Weights of a small transformer language model: 6.15M parameters.
MLP neurons of a small language model. Each row is named by its layer, matrix (down: output weights) and neuron, and shows model dimensions 0-191. Each number is 500 + 50 x the weight over its row's rms, rounded and kept within 0 to 999. Numbers have three digits each. A neuron's up and down rows have the sign that makes its largest values positive.
Before each neuron's rows, "fires before" lists the tokens most often just after its 100 highest values on Wikipedia text that the model never trained on.

fires before: "oup", "ad", "and", "ound", " the", "ant"
L10.down142:431497524497495502454577396526425510497529431504441549517494531504519496524459501559626624515482448486463523408387564499547490409617487535483563488434458462505464502458493416570585527529476511444491503512503584471573496528651422388524475460537406611462477467476520389443484488501440549505497441555525457537570495525535510472512545539520586472528539487364435521452518466496545439537554495564482483569510551529541485491513523525537575485522568514624529516540421491561443491512589491523450600527584525507528561512491428525494470576444462513556513563453462498498526548519509484519

fires before: " ", " the", " he", " in", " a"
L12.down57:460570491543515485510472443515452482450443523521530531424501555601470403533482476561558669433476542530478483511495499505522497452554591561521513462442406479524529535474587441439555554584463438468468592471497528581484505525476438555588477562522498499433453460468467582475525585483545514505479417444528491427528484520559391445506575446504548505548560519519481495538464577495501427545522566487455453518589449529528464540476518472540502590544493582496448413525439549467525448504514419447496462446432535504404414551507505478491614491524534578617353496503481496497450566462495467538

fires before: "t", "ip", "ine", "ction", "ter"
L10.down209:501461483525512527396488586544504533515570408481455441541502501499557514536461453492427474537522478542479509576484490495500477498489555613470487509476455473492528507479566393522421421474534516481490477425418475410538584434497579472502531571555434448442553481521504516424573558484486409441563538522508490480424531522475428554511450622540554508475523491550488492592489525657389501469494521444491487437552449426484418489551546530440496504470492484439513527520484493498459414450547420575521431475545557651520567470523515460428427481491595608598484474506443477474459500521458575554

fires before: "al", " of", "s", "ation", " cent"
L12.down388:449567440573472572485442517560550535531499429500468482552562671496551489411540524537545536452443508470537510596484498449464431470486520540457433533429516465523527516515569445492458488489426578467478542537517473576548548464501514426528530512404557475347468445541474625508528456592502505565623467493432484528472469558546432538464543542495446465578514475457498517558516560585492474566440410514539527619444489522519467492540452536494463580477568416522464492480515504556446501421532488512558499575465556529502482500439528432497461479536575419450486577494588435430459541486553489541

fires before: "am", "ear", "ational", "ever", "e", "om"
L2.down400:493465516463575414516467540476512465533562438641448480562549400547534505478534534455386566556437500344488543432492476565566467436585512590439443565514486515475511525503383499525568486440459491458544458494465548518490498557401536468465531497498528518515508503424456549440475569559431535477453537493474522550512491497548480516615505458504565544460502544513490570496493494590451524438482546362524527483511410555414467541572499557498472566542529517484451499578435519492528487545563556414492543521466532412502486492454566536434451502493431509544542543502428425493454545443530623444

fires before: "ived", "ical", "ist", "ced", "pt", "n"
L2.down483:506503455433460515479527471472494497496579462493462485475454523452530389459571482475506528502419502485434474482515533627489483502497502538410555409481405486526495437455453430486514505537433509426596430456516457519461440533538518460482548527543446422495499574452444520425506543464430563539565555470492468550530521562551485467575435492528408618413523515505482485482415537577491453521536452550473494489441460415347463548527529500413560490514506545459451508445512543479548566509445507561452378517515460478607514465522542476423505476589489462514402555484433571386521484365484526520

fires before: "re", "h", "id", "ond", "ies", "e"
L2.down101:529469529443502525521520472499485628485494556532461527506442516518550542492505552489414523476503403581509459596516396488537378409461533525402574446396490359501386526444508456423452573480513520457529472488507454535521573534528430466593516516569476532444566481495425466573546513471500478613477529430411475504519525487538530484458485489507429454420481485438492546478469522491560481497571523484516519401418497504488379505531453460460534466499468447543492586387536504557510449490584516486497475570410575455495451527444488586526485494505545486562553547577595545523577523501549515527

fires before: "i", "f", "a", "c", "form"
L7.down30:608507510572489535545555564538437567512434519566602529450546439510479504549500540526459527594449507442449500447519552476476477426542503409441548391485454563480456596460547558492472464508522495502384559513452511555458481613617492477487491450568547452438536471502544542428458484559475434452544520471525566503446490637456553499497551460424433551498598406503471537513458458523551632467441516498427542535488454535496469504528580522452471506459540547551480565487535518535479449440593485558458459478500542497495458500515574526552582513540480500496445389490481584474486372452535509515

fires before: "y", " of", "ic", "n", "s", "ation"
L5.down142:516414480458470470575438582509487520551577549557431611465423527410445501559542515503515488533399506517526452498477583360508553496532443536527467518579500522536521504456475477496595479393495546496496514553496513572534487540501483483463476552392475579458510440413581538410449567551424386507530471481542491463440493494555439492563520532484419607514470383441532471514624492464493552490502521581457467508502521435451460526547471445478541478540410494530419462480515509565534511401459497566543532442436495362418503490408493461516485460575518495470540537471498492511473539527478442518

fires before: "'", "am", "ever", "ow", "er", "os"
L12.down483:510468456428496480404507545525496501510597642502531382435507455529577478391473477489466539514432536504577517551476493601537584529482444547504481508539565494460491546504521500624594449537477535616515560471555497510495488484483446503507522474513433418516450598436508554500535411522513573469525467478420407529534467503459523627444573567517439588424547460563426505512451443462472450540429547488575406506506485482459446485552555440560508499445465583519441477562462479477546520526557535466489545487519445446544545505452559485503428501478513482545593413369530522452478514474483493510

fires before: " ", " H", " R", " B"
L5.down259:543487561538467461524505518543434580502491499510483522483514437489586543358560445492655424575494401614563516493511480602473518531494549570449489504412509598572567470361520513486480385506465557496504500481502541555431495563496423518560467586506482497463505467529415488544520494587476486479439566536552473486424486529428488439510536445493526486463462463394559408506578432561405491569515452503449533496497470549481497454456570430476461546500527535540507499530467512515504493548540457451437509468519541524544569535471413494541513554435575528382444478595494515538455540567525525502

fires before: " |", " ", " -", " in", " of", ","
L6.down67:420471484452446500462414546499489539576602508521409540508568464540481536438560499463545536413519511525505542563551432539440501577516402568426543431507538501494496494578535522466485487546501627586543503560612519501498466526485508509476423524416532492469517482416537488498543560458529535497506571465525540468456519465440445456479548495527461549588496460525531435529578453452471482507489472469513535446517522469493555581546551585489470555524408519535492532511455429511460556501557404565539580484514463374423488553391466567437524435488596533513502594574481382578532515411411458512

fires before: " in", ":", " on", " as", " by"
L9.down234:536465487474512534505532449480452448539506462530527476444413480456446586497545569508541486493540592522479399536533463368568604453525580427461523582514505508508455407532499557483501533501513523505506528522530548466532597507458575500444552490474572509523456488452555439452503509519560606405595514479459483459436462498555511383596496594521455558504473505565421599533501566506429435447500527482496504539486550535499497490479448452409404524325499546461442540463507513491595504482514476534453536537473497523574540640563442568510569521597477480541407500496501528493486501492455542506

fires before: "y", "ies", "ied", "i", "our"
L10.down158:505477479463444618496497466561527476486505528535513408474486496476478468447450552484584502638458555494426545542521486547503468444513500406530505461525453548568501478485564525485440533539426449479476527445552468508452449431588465459443400468451548466468551524561456526505433502467690574413534576514566501482537492359517522503564568488504588508497468458548518587460437518497515553469424547523487571456478522552469464526614534510591545463558448485486466529499550540501537503460509457422478497446464453493443576512499464554349560532487553468468495529503508610559492567562458545546

fires before: "ical", "ram", "ist", "er", "en", "n"
L9.down403:498525458472471514409525477536463420505548440598479506467515453543567444459615585529517538428525530527466586545466384490486526447507466543519447421506487507557511445586494458490536504566429486500513565425542509433531477558553417620487433548527435559496457508557445583485577514489496495519472526464462502357454526516542484556633428501433473574524553560526455484412557428537488460491501453551438413481448518454470517507496483517503436528480531563480543487444506477567493465421446525554504498504468507462615506500430560458602458478500471555521526526530556568468355449537543403489

fires before: ",", ".", ".\n\n", " and"
L12.down242:550527555378480495454512565490501577400427574573494608611433541505549498419541534421466531548522434468466485478505556532500508478463504567496509477513506499498399513501460548495467412456544470437538522503528454463517463441479496493517500474475499451473533526500456520528584482475447540579471477492500478637514542482478536570432453608493457434486458510496486563524561530446479559403501462590503440484485427446559552507580496551491479462505432440510448477482417484484407521598551548522570530388505446497462439338553536546491420548461516503478513399446484579456493488455605554559

fires before: " ", " the", "ternational", " October", "c"
L2.down163:518552493515410529391471530504464562577433453458545544475622488578514541563482391505401574497491513550510554534545520465504603432523547588536510581575516523399524468501470407426529465575475538410428578523473536536550509501460494503424444469564474444548465504494540570498467534512525466483500504505533434528512498525453498497459473406542508483417469491451491439473483577550447522527531483491485593479439449444505549597526535470506509534554552416460487521518581459465519506450653514538557517449482475468458458532448479506565543539488522513579336500441499555446597489519608483474

fires before: " |", "ot", "eam"
L12.down357:550517479502496410418554474493491535466489467626567473619532537527397483501437563512525431534453496382484522477515463555545456529422480474547543575470661554439510441471496529500457486486587457506428445465500499506471418581570554571455487569506550472489446527407546483434503461509542594546495523439607546587537418578471495492493557567564503430579520451502480448478550491495469456519505514450433449496530549455476455533532534520418533421525457518544452656442598507567528496489503555544585502559476518511536549502534478550545516499453466434534419527549566503519533525540510492539

fires before: "erv", "on", "id", "ear", "p"
L10.down494:536460365459565497428386492559474462590561455445470520464596455473575617581475415487502512504473596489535522488518471411501527441520515505506463487504493473521503496524537539508413499464545451461475353461488427448531503521473507504542492480564542499574472560495594520554470562419498462426439571518469533521466447539502456559542613592486555443522566471454445583589507585509473498552517501568480547475567500519571495459580447489462487633454495518478478513486472469453504429503578529480549430499449465503578515529564496534544476484461591567396479507624462468560487505485499552475

fires before: "oup", "ound", "d", "land", "-"
L9.down142:438512468545498464385560466463490569606434483548517559530509425532540492535498519556474564586513557551492500443567504461510491451499476510592539504494550523528483521473487478497469531487516420369466553435496432370484599596473533505551468521469430465538528479519534438525484472514495600536541525491547528504547548604497527530492654499538581513535406499424429473563438545580513558507541539499523526508496517521440532464465529459352550538380508472514527522539466465430517536519604515488545436525535603457618578505612480519546498515521544513479501521431571478533523568547514478461

fires before: "ely", "e", "act", "oy", "es", "or"
L12.down347:449527507423462404475451512456528465442404425508474472493536435567453530489490464563454458509489551510592449551436493528407518540512582519534499467464392484404504523480525654530508561564469599501488508456433509559465534473439519415498556508512517503555489467487511494548525499424447482445511455471630582442530527519505490537547429380456479464596534543470509416556508502603507513422521448441511450429516492467561504606495621545566563487542452493502477513464453419388502546484543545482560463428516501517485483447475504441518516550529496416530561539481486522547513593452384480457

fires before: "f", "im", "ut", "v", "k", "us"
L9.down283:412528480498654458502385478490483462459563565592538411421566512458438504518459474489460436526538535541471512503461472516575480449536495506452491510434408565537504483555446522465422424514411508560462521512501444432543486466582522515560475466501468463499600561586554513451477483563554548491473503489492552520461521440425432494461540613436444452494552376541543413504493498532542474502535447478521575462517579534519524486575414471472484474512467461502510526480533527424406398409449503572547500485559491518449583513494613542477530476495543466433441513561538521545518530480581608597

fires before: "ro", "l", "ear", "e", "re"
L2.down365:447519558390479404484543461443517470559563460506470463497455468485488515613396474399345508481514515488427487575459432474554555452538545520522460543443450457490503566412406519524530541391568451501498498475489457483566460535514541542445524469506523520446511452503412513446611574507478509486469594546460477499422564489472519487496505534517440445501552569480505489480489467537463463512501459468422566421507558414531504530539491410578507477499475445497495497492533541426462475480531487496413455499508561624519438564493551458505529462641525375528503429483506555378517530546400473486

fires before: " the", " (", " which", " his"
L8.down11:572393466571366473518502532467503468456522594505568505472530492632520470533517427563499512541489498423479501496473416471495525543480557463519532518538420438497546543522460436538504529560503434584515499554454559545525482566527586550611512497517554521402470489486457519496501558559473513490482492564580517463511654528487464463435563471552507519527480579435420550422545368480440552647538531567441525484460404451564539512515505471534531407500498498577467416496484477532499513461557529624515476498554524580504455459507508561532560532490472586417521460545448542492566477515493500484

fires before: " |", "er", "ot", ".", "ate", "ing"
L12.down86:466601479491530460346437532505473402418516446570417416499529501421583471477517461555508554464464520527436544578475555521552518531521519474446561547437497511457478484495639474509588522474527471393501495469427496545353521477510469507543500471521534514539507486466505541537504423505459578472524523499532564466459480471543508442453566427536483373555452498482527429482468537497480427474501550441448557455539447487488566569477506512496458500531521519500535466488440509463541539468557446507645525571537608446476520553508407588527455552488469548445384528599467485496534517434580514580

fires before: "p", "ident", "ult", "ear", "id", "ul"
L2.down462:510564477524563376441521451524401561516475513532480544495489462443485455506533518480457437545438449516519483576473422444499549434458425482535469377516505511563533459459491494559506526457604515545565503425508427544512503533563502539525522449529495537481489410560520530588436545422456432567382509473521495435438527488428523585535406532549480481528544427470539448490536535556631566472529478580571559513452605487574443487459516599502545490526531519454528450458534529474483433462497495447511436510502466389549500536432455597517565521399547423504467480528539404561498501452456410522

fires before: " ", " |", ":", " m"
L12.down349:546523471570477371434443458435514515534563462524442468394526502440532419541413498475486497514543513555527489445554378573377463537478400478542518443451395501509522406496450459535468533518459436439587497484517508581595473567459466469494418381516475467460468545406515560439507437552465520474555488438510495482441486515508486488481538462507520452486480488510545480520508458516473609554481452461479477490479490518451459623467624589491468470551378486482614464518578534480495454587480463537447449407561512431440438533481444453471501468478554471528481452469461528482414520502499524471

fires before: "or", "es", "ers", "d", "er"
L7.down289:382569480462496493599491534453480518486529513466538441415501570512572571554533412624495541495483580527518538510496424455532432531597486479404386400497448496476409425507562503515409450487431451523471457527443533540456507446501524544416567507399514466554476473510524446517476465530569528421484445546530535458445512481460475536446483480503487405476574380462444525546486495454591517503418457473552520491563477484471497509474550512516633495499564393449574491545451556510554527450467588502576585482456445517469530427503533482486538518502460508543485434460463501444517488461575527390